python train.py --n_kv_head=2 --init_out_by_depth=true --beta1=0.93 --doc_mask=false
MLP neurons of a small language model. Each row is named by its layer, matrix (up: input weights) and neuron, and shows model dimensions 224-351. Each number is 500 + 50 x the weight over its row's rms, rounded and kept within 0 to 999. Numbers have three digits each.
After each neuron's rows, "fires in" lists the words (lower case) most often at its 100 highest values on Wikipedia text that the model never trained on.

L8.up400:571514447558460425515476546609518515573542456546452449583469506475488538428456593554481479443475319485416508608447435531521406493449416524601429389516479489530456506438512496483452483434467468488519579513566481381574560522526505536548515467510490460516528499357519557508472449562466487546504589550617553433569517513474485433406482459524565555516551552462459477538436499504384486426497
fires in: "an", "anomia", "anterior"

L4.up505:472453474453523612525522545508534422456563556455584466404441498528462642432438525619414487498470538469510559504473523528531555499605560448475519462510502545535466517395450571523501536483552533565503552541517425427490519450488498473416474443503490344572448482462490452533424614528463490446559556448516478441444511567529485624488526422532468589501515501520537438393562483489508483501511
fires in: "which", "this", "what", "that"

L4.up355:472587500483554464511441515391555512427629449452505577537501487428460465399448541496461468500513451487487417496539586509521499425567495504527425397460557450498607543477487645521595545449564557524532508522476487470527527492503475411497434432556557439531461508583442420470474421517469511507507496416451544548490447519457449614559511484460428499534458473563544484478559482408507483520466
fires in: "a", "an", "weissruthenische", "1834"

L2.up891:510448432459640508446454411545436456521515472503441491520433462519486494575424525485476558553514438540450554506512483465397362493487452524479564514503521497592544654497533502516461449517472618576509569543570466496381418435555518447475463528483410475508637558524541468581491439519575571494466472515495525537471434424547537482521537540545521452442489503513574504555512501486472564495546
fires in: "city", "date", "weissruthenische", "janeiro", "rhode"

L2.up260:474501446515521484548503536548469408462562409478516478488507424485653520434514467517411443448430529503480515547548524473547534506601505466440503395458439505471526534461488502435577501501481567522478577491490538562498521580549391475519516478557500505429486381568532589594454421517491482448438526624521471505450506575492496535476504557439461476543464523529530483552553521469487540520570
fires in: "his", "george", "december", "career", "became", "first"

L2.up331:485464539564465532584402465541486560434433488487514441499447474499526574599564480557517562526494481513473571391487479515556437511440508507384457508421475429406485539524544437544528441470477431493528367489531459552478521418494489467593563518390493496418545587483576460467540510482493551487493570518438512429481552466538449565533528400494479523429551575457517508474531507474556524500512
fires in: "chinese", "czech", "royal", "town", "dutch", "languages"

L4.up227:513544554469490536438507528531463470480471557487531500506475461549571540458527402550432445595461500521504529512526571540435488439510536509510495548537614520444491504500413483517579470504491535581525526479457424541457511463528555540533486567459479589489447503442521482477538463466382460408502465525404606428468513508483515571551590498490507494564542530431381483556468406491520495586536
fires in: "the", "according", "an", "this"

L2.up286:517485514542454543513578561531502492446582464488534490497514409466496494504414501476470517461563541451510452459424429576481502432374550453409564427569542459516576450520585604446534529489473419478557533549580473497467472548507412453520529504491549536618503466519561503533474373525508501453445411516446565469474449517435511495494573542518533494523525535501560554477572518533488463489537
fires in: "their", "debut", "seats", "played", "military"